Part of a small language model's weights.
Training: a variant of Muon for these matrices, 1357M tokens.
MLP neurons of a small language model. Each row is named by its layer, matrix (gate and up: input weights; down: output weights) and neuron, and shows model dimensions 176-239. Each number is 50 + 15 x the weight over its row's rms, rounded and kept within 0 to 99. A neuron's up and down rows have the sign that makes its largest values positive.
After each neuron's rows, "fires on" lists the tokens most often at its 100 highest values on Wikipedia text that the model never trained on. A number after a token or word is its count.

L2.gate47:59 38 56 58 86 57 43 42 49 71 25 42 63 55 36 40 48 57 34 38 66 32 59 26 80 79 30 54 45 40 28 50 26 49 65 43 42 82 46 61 33 49 46 56 51 43 46 34 46 55 50 69 48 57 72 65 42 49 44 75 30 39 45 56
L2.up47:28 31 90 54 33 30 47 51 46 52 46 44 32 41 23 35 59 53 34 50 64 27 62 42 34 65 44 35 62 51 80 62 35 48 68 61 59 43 20 73 32 29 43 61 68 31 38 36 43 28 07 71 56 49 48 55 30 49 47 48 59 61 58 82
L2.down47:89 31 81 40 50 55 66 61 31 74 63 34 38 38 70 31 59 47 41 56 64 35 43 51 51 43 52 39 21 46 37 61 27 48 61 31 37 58 32 41 36 44 55 53 25 35 51 64 47 60 35 61 48 19 32 32 47 65 94 45 45 22 38 59
fires on: "\"" 61, " |" 8, " 100" 7, "ult" 5, ")\"" 4

L2.gate214:47 59 66 73 58 47 41 54 58 62 35 40 44 66 48 67 49 59 57 73 69 35 52 66 51 30 47 71 64 41 48 39 22 63 63 58 60 47 21 44 51 49 63 37 57 23 58 63 53 53 69 32 69 62 40 48 58 68 85 61 55 54 69 46
L2.up214:49 35 49 50 55 69 55 28 40 43 51 27 42 53 60 59 79 59 33 53 89 71 52 67 56 47 54 59 29 15 29 62 69 72 51 48 32 35 43 62 54 48 48 65 75 51 48 58 42 68 57 49 29 34 46 42 40 81 47 53 40 75 57 55
L2.down214:58 75 34 29 41 42 66 33 46 51 34 80 67 32 46 41 60 83 45 38 44 50 63 92 40 58 47 48 38 58 51 46 64 40 46 50 65 37 58 54 42 74 40 13 54 36 61 30 32 67 68 73 60 44 69 53 56 45 64 52 41 65 28 50
fires on: "r" 14, "re" 12, "e" 10, "b" 9, "p" 5, "l" 4

L2.gate717:26 61 44 72 66 41 73 54 53 65 86 53 50 33 41 69 55 62 40 38 58 46 78 51 58 53 72 68 31 40 64 77 38 43 39 53 70 60 50 54 40 64 73 53 52 78 54 36 82 56 76 76 56 82 43 32 52 33 39 52 45 33 64 55
L2.up717:21 48 44 83 62 39 44 41 62 65 69 57 62 68 49 48 57 35 49 85 15 60 62 57 52 37 81 63 51 49 57 72 59 28 61 69 42 56 28 66 29 50 60 39 59 52 61 49 75 52 50 54 58 55 36 48 65 44 42 44 40 51 51 82
L2.down717:60 24 43 53 37 49 63 41 44 39 65 34 42 81 69 47 49 72 53 51 87 74 61 63 68 40 57 43 77 50 49 66 37 23 72 51 30 64 42 68 53 54 47 50 29 56 43 70 63 49 49 81 33 29 57 92 49 75 48 12 61 67 49 55
fires on: " and" 85, " or" 5, "," 4

L2.gate369:46 77 53 64 78 70 47 43 64 51 24 30 56 54 57 50 43 38 56 23 56 33 75 51 44 52 65 42 43 29 26 55 26 76 51 47 55 62 45 42 53 63 58 62 44 45 48 41 43 50 40 63 43 56 32 57 64 35 52 55 40 47 58 21
L2.up369:62 36 68 52 52 48 69 58 45 44 39 40 49 52 88 22 61 61 53 41 88 55 49 26 48 71 66 50 47 25 22 44 61 49 25 49 49 40 88 47 43 78 78 72 37 69 37 60 39 54 43 68 46 44 47 60 43 44 61 44 53 42 31 30
L2.down369:45 58 55 56 65 33 41 29 78 33 62 59 31 64 48 08 71 54 47 55 34 42 32 50 31 84 56 49 44 39 57 50 38 60 70 45 49 53 49 53 40 43 16 50 32 62 43 47 52 52 51 59 43 41 67 40 28 62 56 50 53 56 64 70
fires on: " with" 27, " from" 11, " to" 10, " |" 8, " left" 6

L4.gate292:25 37 38 61 46 38 53 44 56 40 36 55 53 27 57 61 61 25 35 10 48 45 32 52 44 60 45 40 30 45 74 19 44 52 51 39 63 63 55 59 68 29 35 67 27 49 51 52 53 40 44 68 54 43 21 59 44 37 44 52 50 61 42 40
L4.up292:25 73 37 57 59 48 65 52 22 49 29 48 41 39 74 52 82 57 44 62 44 54 43 66 63 63 49 43 34 51 59 59 39 25 40 39 45 60 61 46 69 52 54 29 64 41 36 69 65 46 48 74 32 43 49 63 52 45 54 67 39 57 48 18
L4.down292:33 56 38 45 37 46 57 00 47 70 72 57 38 08 51 66 45 61 58 36 51 41 46 38 62 54 72 45 63 65 06 51 58 47 29 48 60 13 62 50 52 76 67 81 69 50 63 35 48 46 48 44 33 51 37 53 27 46 68 41 59 66 66 57
fires on: " for" 24, " to" 20, " causing" 4, " allow" 4

L2.gate419:63 49 64 41 43 34 81 53 49 37 81 53 52 39 26 42 53 52 46 52 19 47 53 68 42 73 50 32 55 40 51 63 51 34 50 62 45 62 58 73 42 43 55 47 57 99 27 42 50 51 52 51 62 50 39 31 43 64 73 41 40 37 43 36
L2.up419:30 55 31 46 61 45 57 58 46 78 69 39 44 27 21 37 64 52 56 49 67 56 64 48 40 57 76 45 38 29 59 37 39 53 61 71 62 71 67 67 35 71 52 51 16 80 59 39 76 26 55 52 38 27 49 41 43 45 62 30 48 39 65 58
L2.down419:52 34 68 48 46 53 59 83 45 23 58 52 36 52 42 47 64 66 40 60 50 72 25 68 62 56 52 42 43 50 58 51 58 50 68 56 54 57 42 39 61 41 54 50 33 45 27 42 56 45 38 65 53 75 34 55 36 53 38 68 45 26 28 29
fires on: " and" 37, " not" 28, " other" 10, " Not" 7, " than" 6, "|---|---|" 4

L4.gate70:09 41 72 77 40 46 34 60 45 64 44 52 52 63 53 35 60 69 75 59 38 79 37 76 55 29 58 35 62 50 42 68 56 59 71 68 58 84 59 45 40 50 70 51 56 33 75 49 36 35 69 63 62 54 45 58 39 66 42 40 25 46 45 55
L4.up70:42 60 33 55 64 46 45 49 37 39 50 46 61 62 44 69 41 29 74 63 43 77 33 77 29 35 52 58 56 81 84 54 40 48 43 54 67 57 55 33 36 57 76 61 52 52 52 72 37 25 62 51 48 39 50 58 49 61 34 27 29 59 53 44
L4.down70:17 54 64 65 68 31 50 59 47 59 51 20 45 68 54 58 33 54 64 53 45 39 38 40 28 68 59 46 61 55 13 56 68 50 61 77 53 46 52 47 76 72 66 35 37 25 87 45 18 31 57 75 24 42 34 62 43 62 65 38 65 67 91 64
fires on: " and" 19, ";" 16, ");" 9, " ;" 9, "," 5, " |" 4

L2.gate788:50 62 73 48 82 71 43 39 48 57 36 50 38 54 42 48 42 54 33 54 72 50 45 47 36 46 64 39 57 43 60 56 63 35 70 34 48 37 44 61 63 34 52 51 59 63 69 50 44 07 43 54 43 59 51 51 47 48 45 34 62 29 43 55
L2.up788:34 45 89 59 48 57 33 36 21 59 51 46 75 67 37 50 51 56 52 62 45 23 45 48 64 30 55 30 60 26 40 82 56 37 87 51 55 37 55 88 55 58 52 44 31 51 57 37 66 70 50 47 46 48 52 69 62 77 37 38 53 65 37 54
L2.down788:64 62 65 39 55 56 78 41 54 49 23 40 38 70 58 49 15 62 45 59 51 34 81 37 37 57 24 72 21 31 39 57 56 68 47 60 94 50 49 60 46 26 35 38 51 40 38 33 53 58 59 59 45 59 25 50 53 48 61 50 55 29 49 44
fires on: " of" 32, " |" 18, "z" 15, " in" 9, " with" 8, " by" 6

L8.gate726:70 55 41 48 48 36 27 70 79 53 60 67 49 44 56 33 43 61 45 48 66 58 48 56 45 66 72 16 18 43 66 62 48 76 67 23 62 39 39 61 42 40 78 32 11 25 48 22 52 31 56 36 64 37 50 58 55 60 70 52 28 47 73 25
L8.up726:48 29 47 33 52 41 41 59 51 51 65 34 53 39 50 35 53 58 42 60 53 10 25 54 44 41 50 68 69 74 79 56 52 61 63 65 64 77 69 67 50 38 58 34 24 46 53 48 43 61 39 44 53 40 24 71 52 48 50 69 63 34 25 68
L8.down726:44 27 60 45 61 58 58 63 37 64 26 48 52 51 49 59 65 53 53 74 55 47 41 22 75 34 68 50 65 44 41 40 31 34 54 47 63 65 41 53 72 60 36 31 91 35 51 37 65 55 56 52 52 50 80 40 47 47 44 99 32 68 20 63
fires on: " B" 18, " Am" 15, " |" 7, " M" 6, " T" 6, " A" 5

L2.gate111:17 42 65 60 45 42 34 51 47 86 63 39 63 43 54 40 35 64 57 63 44 49 33 42 23 36 22 73 19 47 46 49 61 79 67 48 64 29 50 59 40 63 38 58 51 47 65 44 63 39 45 70 49 39 41 66 71 66 64 43 34 35 39 67
L2.up111:28 52 38 48 42 76 41 49 51 61 37 56 48 16 29 67 42 53 60 33 55 68 42 50 56 30 38 45 21 51 32 47 58 67 49 50 77 27 46 50 40 40 16 08 56 52 50 32 29 36 40 61 15 40 64 59 57 80 58 35 45 37 48 46
L2.down111:48 43 55 59 41 27 23 37 53 19 58 13 39 64 28 63 58 35 64 64 51 77 49 48 74 30 23 27 59 35 45 47 52 38 71 32 37 56 55 57 39 54 74 48 44 63 36 36 35 73 49 47 65 45 34 37 33 57 73 58 63 62 43 46
fires on: " and" 32, " called" 7, " ==" 7, " of" 7, " as" 5

L2.gate437:26 49 63 63 57 55 34 11 73 75 47 46 59 58 54 41 65 29 36 65 67 34 56 46 57 51 32 40 36 75 60 67 28 31 43 54 48 64 26 47 70 62 62 60 67 52 41 69 53 64 70 83 28 26 37 45 18 42 32 32 52 44 03 61
L2.up437:76 25 66 58 76 56 52 39 59 57 39 34 45 16 22 47 24 71 64 69 35 38 57 32 54 58 40 31 48 48 54 61 33 47 63 47 85 37 52 63 75 50 66 74 38 43 43 64 56 52 40 57 63 56 30 53 64 43 63 51 41 84 47 53
L2.down437:43 59 45 56 26 53 35 49 37 48 49 64 52 51 71 44 73 67 67 46 69 67 51 29 62 03 74 57 50 52 90 43 31 48 55 23 68 57 60 40 32 41 34 51 46 71 87 60 41 54 53 59 31 41 66 50 13 53 50 42 68 42 62 62
fires on: " |" 66, "\"" 18, "?" 7, " /" 5

L2.gate89:16 61 34 63 41 68 60 42 58 37 32 62 19 51 41 60 52 57 46 64 41 57 68 50 53 60 79 51 38 38 48 51 76 32 54 57 49 53 39 53 29 55 77 51 71 45 65 31 65 92 55 81 47 48 40 67 55 61 62 45 48 28 47 47
L2.up89:77 65 51 47 61 49 42 44 51 49 69 46 58 70 55 43 70 54 61 50 62 60 47 36 43 48 58 27 49 44 18 61 81 30 41 52 57 41 83 58 38 57 59 30 42 60 35 44 41 79 54 77 41 41 65 50 50 60 58 82 62 31 18 30
L2.down89:44 47 51 31 41 67 38 51 73 55 49 59 69 57 62 68 55 41 64 43 75 68 48 62 76 53 37 28 47 57 37 31 35 56 64 47 55 50 57 44 61 45 19 48 41 57 30 41 66 49 58 24 51 58 39 56 54 55 38 80 44 75 49 30
fires on: " of" 45, " on" 9, " about" 7, "ole" 6, " with" 4, " to" 4

L4.gate471:40 57 41 57 33 46 50 09 82 60 43 65 48 53 36 74 55 79 51 66 62 54 60 57 42 79 48 43 41 52 37 73 36 32 48 30 52 68 38 68 57 38 62 33 61 71 42 66 33 27 49 56 45 49 66 61 52 56 57 20 63 34 51 40
L4.up471:44 38 59 80 67 23 39 48 84 56 69 55 55 53 12 70 47 65 63 82 58 72 62 47 27 58 57 53 14 61 47 56 67 50 74 31 59 66 53 80 55 68 45 63 43 40 66 39 57 54 39 55 69 51 49 47 28 29 53 30 36 30 51 59
L4.down471:28 12 48 20 44 64 69 35 33 27 51 52 52 71 31 65 62 39 51 35 76 47 41 43 47 49 44 22 61 57 42 22 35 42 47 34 72 41 46 42 52 77 53 53 25 51 44 50 12 49 43 49 68 41 46 48 46 51 47 30 66 46 55 42
fires on: " and" 22, " most" 15, "\"" 14, " or" 9, ")" 5, "ers" 4

L6.gate300:38 36 61 69 38 34 40 49 60 62 53 32 58 65 36 44 64 63 40 54 54 43 33 25 67 34 55 30 31 40 43 48 69 42 68 49 70 45 43 85 51 69 59 51 31 45 43 46 51 40 40 57 76 62 34 59 46 60 43 53 61 41 76 60
L6.up300:53 05 49 55 65 44 55 48 53 58 54 58 50 35 52 58 43 35 70 65 61 38 79 70 75 42 28 51 61 63 46 48 31 43 33 48 49 46 30 59 41 15 28 42 35 62 69 04 38 36 43 60 58 45 62 47 61 66 64 37 49 47 58 39
L6.down300:42 67 48 27 43 52 56 36 81 51 81 68 47 60 78 59 64 37 45 48 63 52 47 20 35 32 35 49 73 53 42 38 61 28 77 38 45 40 70 38 16 36 55 43 43 48 53 66 26 80 29 52 42 75 67 62 55 31 66 52 48 40 42 50
fires on: " H" 73, " \"H" 11, "H" 9, " (H" 4

L4.gate333:45 64 40 38 69 51 35 85 27 59 36 26 45 38 42 52 65 57 31 57 74 57 49 55 46 44 45 55 22 66 42 54 74 57 65 41 66 48 36 53 50 64 32 47 28 23 52 71 69 69 49 61 65 59 58 52 65 59 52 48 41 53 25 53
L4.up333:68 51 46 25 53 41 38 78 40 64 52 40 46 61 49 47 39 71 55 59 47 46 64 52 65 59 45 40 46 45 46 55 53 49 47 73 37 58 49 80 64 49 50 47 45 44 42 62 65 71 41 75 39 44 59 51 85 58 52 76 56 47 53 47
L4.down333:44 49 50 51 56 84 47 67 59 62 22 49 73 56 25 60 28 20 59 60 43 41 51 80 41 58 47 42 57 56 63 34 41 41 27 60 45 22 63 50 45 63 50 32 75 58 39 56 48 38 49 61 54 71 34 61 39 41 49 56 33 30 55 64
fires on: " of" 86, " by" 8

L2.gate692:74 68 59 30 47 64 57 47 38 47 79 48 27 69 42 20 46 40 46 47 68 58 71 41 32 65 53 75 74 37 45 49 42 79 67 69 56 46 39 46 31 38 50 47 45 34 40 66 52 69 46 23 63 56 40 81 37 50 58 49 65 58 49 63
L2.up692:64 41 64 51 38 63 56 13 29 65 58 44 47 65 58 42 50 52 48 68 65 71 47 46 31 63 24 85 33 45 20 63 27 63 41 42 59 53 32 61 55 29 49 45 42 61 58 80 56 64 32 24 35 78 58 33 40 58 49 57 42 46 37 38
L2.down692:44 64 57 35 58 54 31 35 12 52 40 56 19 58 75 28 07 48 45 43 63 40 52 31 60 57 46 58 48 52 35 51 56 30 44 49 16 55 53 20 54 80 36 49 60 45 37 38 30 30 63 26 67 47 60 78 59 16 50 83 28 49 71 77
fires on: "-" 37, "r" 10, "pr" 9, "l" 7, " sub" 7, "el" 6

L8.gate637:83 40 55 62 31 36 35 25 75 27 65 50 48 27 28 54 52 56 28 57 90 63 37 43 32 60 40 31 52 59 73 82 47 68 62 22 54 75 22 43 56 70 41 51 51 60 34 40 81 38 69 57 52 34 31 44 62 54 53 53 38 54 39 33
L8.up637:52 56 77 56 54 34 34 20 51 34 32 38 70 43 43 66 59 43 43 51 42 39 46 41 38 52 41 38 44 68 81 51 57 38 58 49 86 66 18 53 40 24 74 47 47 68 31 40 54 33 46 46 55 38 47 57 81 84 43 45 67 58 39 71
L8.down637:51 54 93 74 61 61 07 26 71 38 56 37 63 53 53 46 53 66 46 92 48 26 48 56 62 35 28 50 30 62 72 50 60 29 62 64 73 75 20 43 38 49 69 55 67 60 45 52 70 46 35 66 55 43 39 37 83 63 44 39 45 39 14 72
fires on: " |" 89

L4.gate9:16 56 72 48 51 52 55 85 33 49 39 20 17 75 47 59 25 36 75 64 31 54 58 50 40 50 88 47 56 73 63 63 64 46 65 58 61 44 37 47 57 63 67 51 53 51 36 42 43 50 62 59 51 35 61 40 75 71 53 45 48 49 75 76
L4.up9:37 58 74 49 39 52 50 36 38 58 50 61 20 63 25 82 29 41 55 39 34 49 67 59 58 47 60 55 14 59 35 56 78 71 57 61 77 63 61 44 36 49 42 46 36 46 65 36 19 28 37 41 67 62 31 52 68 65 63 53 38 25 63 39
L4.down9:72 48 34 68 63 49 49 52 42 63 48 44 59 58 42 50 60 67 57 66 49 51 35 56 43 34 70 44 63 34 73 44 43 45 36 47 60 70 49 55 74 69 56 63 75 61 25 39 58 29 38 43 36 45 66 62 71 53 42 78 45 49 49 70
fires on: ")," 25, " and" 14, " about" 7, "," 5, "\"," 5, " of" 4

L6.gate80:54 44 45 41 69 49 50 41 33 37 53 50 48 72 43 46 38 57 61 29 42 67 56 59 58 62 56 68 53 63 46 41 43 51 55 20 25 62 36 56 39 38 69 30 45 89 61 36 78 20 50 68 49 40 49 38 35 26 28 59 70 72 55 42
L6.up80:70 48 70 32 43 35 39 36 52 53 51 43 48 48 42 33 55 56 47 64 28 48 38 56 47 59 56 70 41 77 61 72 88 89 64 61 57 46 48 49 53 73 56 26 34 53 46 61 77 84 52 77 19 46 26 49 65 64 38 40 32 52 60 48
L6.down80:40 69 70 41 48 42 37 55 29 51 40 71 44 49 45 45 60 73 69 73 42 17 47 69 78 34 47 42 84 35 41 50 47 69 41 31 32 61 41 64 49 36 27 67 46 65 43 28 53 34 63 28 56 37 52 40 48 43 55 47 53 46 68 55
fires on: " but" 24, " |" 10, " he" 9, " Sh" 7, " it" 6, " She" 6

L8.gate171:70 47 63 59 64 38 64 53 51 75 61 62 30 55 68 72 34 40 32 49 27 60 34 24 37 19 39 73 18 49 56 48 24 47 32 71 09 59 44 29 49 44 76 29 36 42 55 56 42 63 56 59 53 58 35 68 51 37 08 63 35 50 35 62
L8.up171:57 54 33 51 60 31 50 80 62 65 48 40 79 58 61 51 53 81 58 71 58 42 54 37 33 53 83 49 69 74 67 65 31 45 58 29 54 54 65 47 59 52 55 42 35 57 49 60 44 54 64 46 42 30 41 74 50 41 57 38 35 62 39 67
L8.down171:43 47 44 67 51 43 47 80 23 50 51 69 09 48 74 49 39 29 39 58 65 50 53 37 32 49 43 42 16 65 64 74 48 62 54 38 38 77 29 37 39 28 54 37 51 36 42 51 31 44 41 70 59 29 29 46 65 69 45 63 47 25 76 62
fires on: " Z" 30, " Y" 27, " St" 4

L8.gate46:50 78 33 22 69 65 30 42 45 75 70 57 34 24 41 60 41 63 28 66 61 61 53 17 47 43 77 71 45 46 38 87 69 50 65 52 59 47 61 78 13 40 36 26 60 55 42 45 53 25 55 50 46 62 34 45 60 35 73 68 42 71 55 30
L8.up46:55 29 35 54 39 31 67 50 40 59 69 51 58 43 59 32 50 36 56 50 63 56 52 14 45 74 50 38 68 72 46 35 35 43 54 34 30 33 76 82 48 37 59 55 50 49 68 53 50 55 42 47 22 50 46 53 22 35 60 51 37 63 85 45
L8.down46:75 51 31 49 34 48 50 54 26 42 53 47 51 50 61 88 59 37 55 36 45 47 44 40 46 43 66 52 68 67 36 34 35 14 21 66 65 51 62 54 65 38 48 55 63 28 54 50 37 67 71 27 35 50 56 12 48 45 50 67 55 57 37 76
fires on: "W" 16, "-W" 12, " (W" 12, " \"W" 6, "===W" 6, " (R" 6

L2.gate50:36 56 56 25 46 51 60 62 46 63 42 81 38 50 27 31 36 49 59 75 43 59 56 44 51 53 53 71 32 53 39 51 42 34 58 69 61 52 39 26 56 52 60 34 63 34 50 47 49 51 29 64 31 26 19 55 50 34 34 50 58 49 40 29
L2.up50:63 44 46 30 20 47 42 77 63 48 69 43 37 10 30 29 58 39 46 34 32 71 81 54 52 65 41 58 59 68 66 67 68 63 52 76 38 49 41 38 49 53 42 97 35 09 66 39 57 65 50 70 32 24 36 46 39 35 69 39 68 51 71 46
L2.down50:59 97 47 51 21 26 49 07 31 59 50 49 53 82 60 75 47 79 55 59 54 26 42 56 34 39 40 62 52 55 51 31 25 32 27 44 46 56 47 35 33 39 72 30 46 56 44 34 34 60 56 60 25 53 70 56 46 53 47 64 40 54 43 48
fires on: " that" 17, " However," 17, " but" 15, " |" 7, " for" 4

L4.gate0:36 45 60 42 39 57 53 70 32 63 58 80 52 31 24 63 69 26 58 69 43 74 54 49 36 29 61 45 43 51 60 67 80 54 61 56 65 35 69 54 34 46 69 65 56 52 61 65 44 35 63 68 58 44 44 43 48 36 30 38 31 38 70 85
L4.up0:34 81 46 66 65 93 38 55 46 66 26 82 50 35 67 51 56 24 53 46 74 34 68 36 47 42 78 53 88 59 40 72 68 67 39 26 73 29 66 29 38 54 62 61 51 46 24 43 44 51 18 73 39 40 58 53 62 44 49 56 40 60 52 76
L4.down0:51 57 70 55 43 16 54 35 72 38 89 53 57 56 53 48 23 53 23 50 51 47 37 72 15 49 49 37 69 55 45 57 45 24 47 59 79 74 56 74 24 68 55 51 68 58 58 39 35 69 67 53 48 37 28 57 28 56 81 20 73 39 54 27
fires on: " and" 70, "," 5

L2.gate273:57 47 75 65 61 36 62 64 65 50 29 24 28 66 51 59 35 69 49 87 51 45 46 37 44 17 45 46 32 61 30 30 50 46 63 42 55 26 52 67 25 69 41 64 67 36 64 60 55 58 49 31 71 52 75 74 45 43 62 28 57 51 57 37
L2.up273:61 46 76 55 61 71 38 59 66 71 56 38 22 54 38 55 51 34 46 44 51 41 65 49 54 28 39 58 40 26 24 54 67 42 50 64 24 57 46 51 42 58 43 58 57 55 57 37 65 18 25 56 65 28 66 69 68 49 15 98 75 47 55 50
L2.down273:86 50 31 54 19 48 74 24 43 29 61 36 55 27 58 37 63 21 42 24 26 52 48 57 54 62 47 57 64 55 65 60 44 53 60 48 72 51 53 48 46 53 61 32 40 42 64 56 29 67 48 52 30 25 26 31 50 27 65 39 42 34 32 67
fires on: " of" 28, " as" 18, " by" 18, " called" 5, " written" 4, " won" 4

L6.gate322:43 48 70 29 64 43 58 37 59 55 52 48 56 68 34 49 56 66 70 40 50 48 74 31 37 48 47 45 18 67 26 63 46 44 23 44 50 28 87 47 23 64 55 54 39 31 44 39 46 39 41 42 76 22 50 71 58 55 16 54 36 62 40 25
L6.up322:39 13 71 18 39 55 59 39 24 58 64 52 64 63 47 38 67 40 41 46 72 58 33 15 20 41 52 63 59 52 25 55 39 54 49 54 81 70 54 46 65 70 49 41 47 47 83 48 32 22 50 36 62 35 34 43 35 32 50 38 55 61 54 52
L6.down322:66 75 54 78 35 72 50 41 59 44 57 28 37 34 74 59 43 31 48 38 58 58 53 41 28 11 55 69 41 46 63 48 70 60 41 36 33 38 36 70 67 46 28 62 35 47 70 91 13 47 42 53 49 70 46 45 61 60 75 51 74 56 51 59
fires on: " |" 44, "|" 42

L8.gate331:32 58 51 63 68 54 46 43 28 52 47 59 35 30 69 40 49 62 72 77 48 35 02 33 49 40 65 50 43 59 67 58 70 53 69 25 60 68 41 51 25 29 52 44 45 73 29 81 28 68 54 66 35 42 57 37 55 59 57 41 50 48 42 70
L8.up331:38 41 47 57 48 53 56 54 50 42 38 38 76 35 40 62 38 39 47 46 52 58 69 45 44 64 62 50 29 60 51 61 65 45 56 45 42 50 58 45 33 43 57 35 68 45 42 29 57 22 21 46 61 47 43 32 72 67 37 30 66 39 65 54
L8.down331:57 55 58 73 55 53 27 66 42 66 47 44 75 37 78 26 54 17 59 58 88 43 38 35 95 59 66 31 35 65 32 50 63 36 49 28 81 30 27 50 54 51 42 70 66 44 44 66 46 64 35 33 54 54 40 41 48 90 53 56 65 52 60 53
fires on: " |" 46, " he" 12, " He" 6, " still" 4

L2.gate304:45 57 37 50 43 56 32 43 54 53 83 66 59 44 28 29 41 39 57 52 34 46 52 32 26 46 39 33 56 46 37 62 59 58 60 44 41 48 54 51 32 44 53 47 57 50 73 01 14 58 63 45 62 42 87 39 42 23 12 51 71 36 33 38
L2.up304:64 38 50 62 55 51 53 41 36 55 61 18 50 47 58 48 74 60 35 48 55 43 63 58 50 57 70 88 48 44 46 39 38 73 36 54 52 49 19 61 57 62 57 38 56 64 70 54 65 53 42 59 42 55 15 67 53 80 52 56 36 57 65 68
L2.down304:67 73 27 25 43 61 70 61 56 58 46 66 54 73 53 67 50 12 68 57 52 53 33 42 51 42 51 20 50 37 44 47 70 34 53 41 45 46 50 69 25 66 38 78 46 27 64 52 39 45 54 32 73 48 68 46 28 24 51 55 81 46 39 64
fires on: " was" 48, " is" 21, " became" 11, "\n" 6

L6.gate483:34 57 58 64 51 42 51 30 14 18 41 54 46 28 63 59 55 45 61 37 52 59 33 58 41 51 40 38 38 26 54 52 61 69 62 27 37 62 71 67 67 55 67 40 63 48 42 43 50 32 51 57 55 41 78 39 32 61 47 38 62 64 51 26
L6.up483:35 56 48 41 44 57 41 42 50 57 60 65 41 87 67 33 65 38 58 42 35 42 66 60 65 42 45 32 50 48 60 73 53 19 45 61 46 25 66 46 45 49 51 45 57 62 45 55 70 45 61 72 44 48 70 42 58 33 82 48 65 38 59 35
L6.down483:77 56 84 42 45 48 46 42 59 56 50 53 59 47 45 37 27 53 67 55 16 21 46 51 46 35 49 38 46 51 68 32 33 28 68 71 25 36 55 36 47 47 72 58 77 53 73 71 58 58 74 40 36 66 38 50 61 24 46 54 29 59 58 56
fires on: " to" 43, " for" 21, " and" 9, " over" 5, " through" 5

L2.gate504:46 62 41 60 55 40 43 59 75 44 20 27 47 43 29 76 50 73 54 40 74 57 54 41 61 77 41 47 40 50 51 56 46 64 49 52 37 33 58 44 60 51 24 40 60 43 50 32 49 52 43 63 18 67 27 44 43 45 35 50 79 39 60 48
L2.up504:38 61 44 62 36 69 47 77 41 47 49 33 48 46 44 69 45 72 25 34 71 47 56 48 56 61 50 49 62 36 22 42 38 35 54 50 66 64 56 73 60 49 62 63 36 25 56 52 47 56 41 62 11 41 49 60 62 43 20 24 74 45 34 70
L2.down504:26 51 69 47 62 46 68 24 42 51 41 11 26 68 61 58 42 48 78 29 42 46 39 58 69 42 32 40 53 59 52 59 37 78 48 40 58 51 47 47 52 38 55 62 50 56 52 62 28 53 50 59 44 25 56 40 76 49 58 33 39 60 76 29
fires on: " by" 58, " of" 8, " to" 6, " through" 6, " from" 4

L8.gate142:43 54 27 45 58 51 30 39 64 48 28 77 56 66 29 33 53 45 68 61 31 82 22 36 26 49 33 46 37 49 41 77 45 42 62 43 42 60 42 43 18 69 62 75 44 37 45 30 27 47 29 75 46 42 43 42 32 53 15 57 54 43 65 58
L8.up142:39 73 67 39 39 52 57 28 39 36 37 50 44 43 37 52 45 37 70 60 58 32 51 40 56 69 94 69 73 63 64 66 25 61 63 47 57 54 47 67 59 35 50 59 38 60 69 64 31 50 31 80 59 52 43 41 58 34 55 68 41 58 28 53
L8.down142:48 25 47 16 65 32 20 68 50 55 65 50 73 47 19 52 49 30 32 46 23 40 36 33 56 38 37 27 35 64 34 38 70 36 53 61 49 44 57 57 36 65 62 46 72 41 40 56 31 50 58 40 33 59 62 38 70 50 56 34 68 38 50 59
fires on: " was" 39, " is" 9, "ing" 4

L6.gate444:26 49 57 54 59 82 17 29 66 53 40 24 42 47 29 51 51 49 33 53 41 42 43 73 97 62 41 39 85 33 58 53 49 22 25 53 36 39 71 62 53 75 63 65 81 60 58 40 57 58 36 58 56 55 58 57 61 54 48 47 41 19 41 71
L6.up444:58 54 73 55 51 29 41 29 73 61 60 34 38 66 66 50 65 55 54 61 47 19 49 47 39 54 50 54 39 61 67 29 48 49 22 50 56 39 46 67 75 47 71 38 61 33 49 69 61 56 35 61 84 70 32 56 29 68 66 51 33 92 43 63
L6.down444:65 75 63 37 53 44 77 29 44 59 63 73 59 43 42 42 64 43 35 42 38 39 70 53 41 37 45 65 52 50 55 40 38 39 68 16 41 75 55 66 38 57 52 32 48 57 34 39 45 48 43 56 44 55 16 44 66 34 51 57 59 52 71 55
fires on: " at" 41, " by" 28, " At" 12, " By" 7

L8.gate156:18 40 69 34 64 51 44 56 44 56 44 67 29 64 41 60 59 59 48 41 72 44 65 73 32 38 52 73 47 33 66 66 27 10 65 83 62 49 59 74 32 67 44 50 62 57 58 45 39 36 59 53 69 84 37 27 40 61 52 52 38 69 53 73
L8.up156:80 22 72 39 55 65 28 46 72 62 58 53 43 66 41 47 68 25 52 29 70 59 75 79 40 40 43 52 51 31 53 69 63 31 38 42 79 58 58 47 67 76 44 33 47 53 65 28 33 32 55 48 53 42 51 70 54 46 41 53 52 40 72 42
L8.down156:60 58 54 57 59 38 57 51 32 60 82 75 55 64 42 69 79 35 47 41 55 61 57 47 24 35 59 65 23 51 57 47 48 68 60 58 50 38 60 53 51 21 40 37 67 42 57 39 30 28 16 52 50 53 50 43 39 50 31 52 50 61 66 56
fires on: " |" 35, "|" 21, " of" 6, " under" 4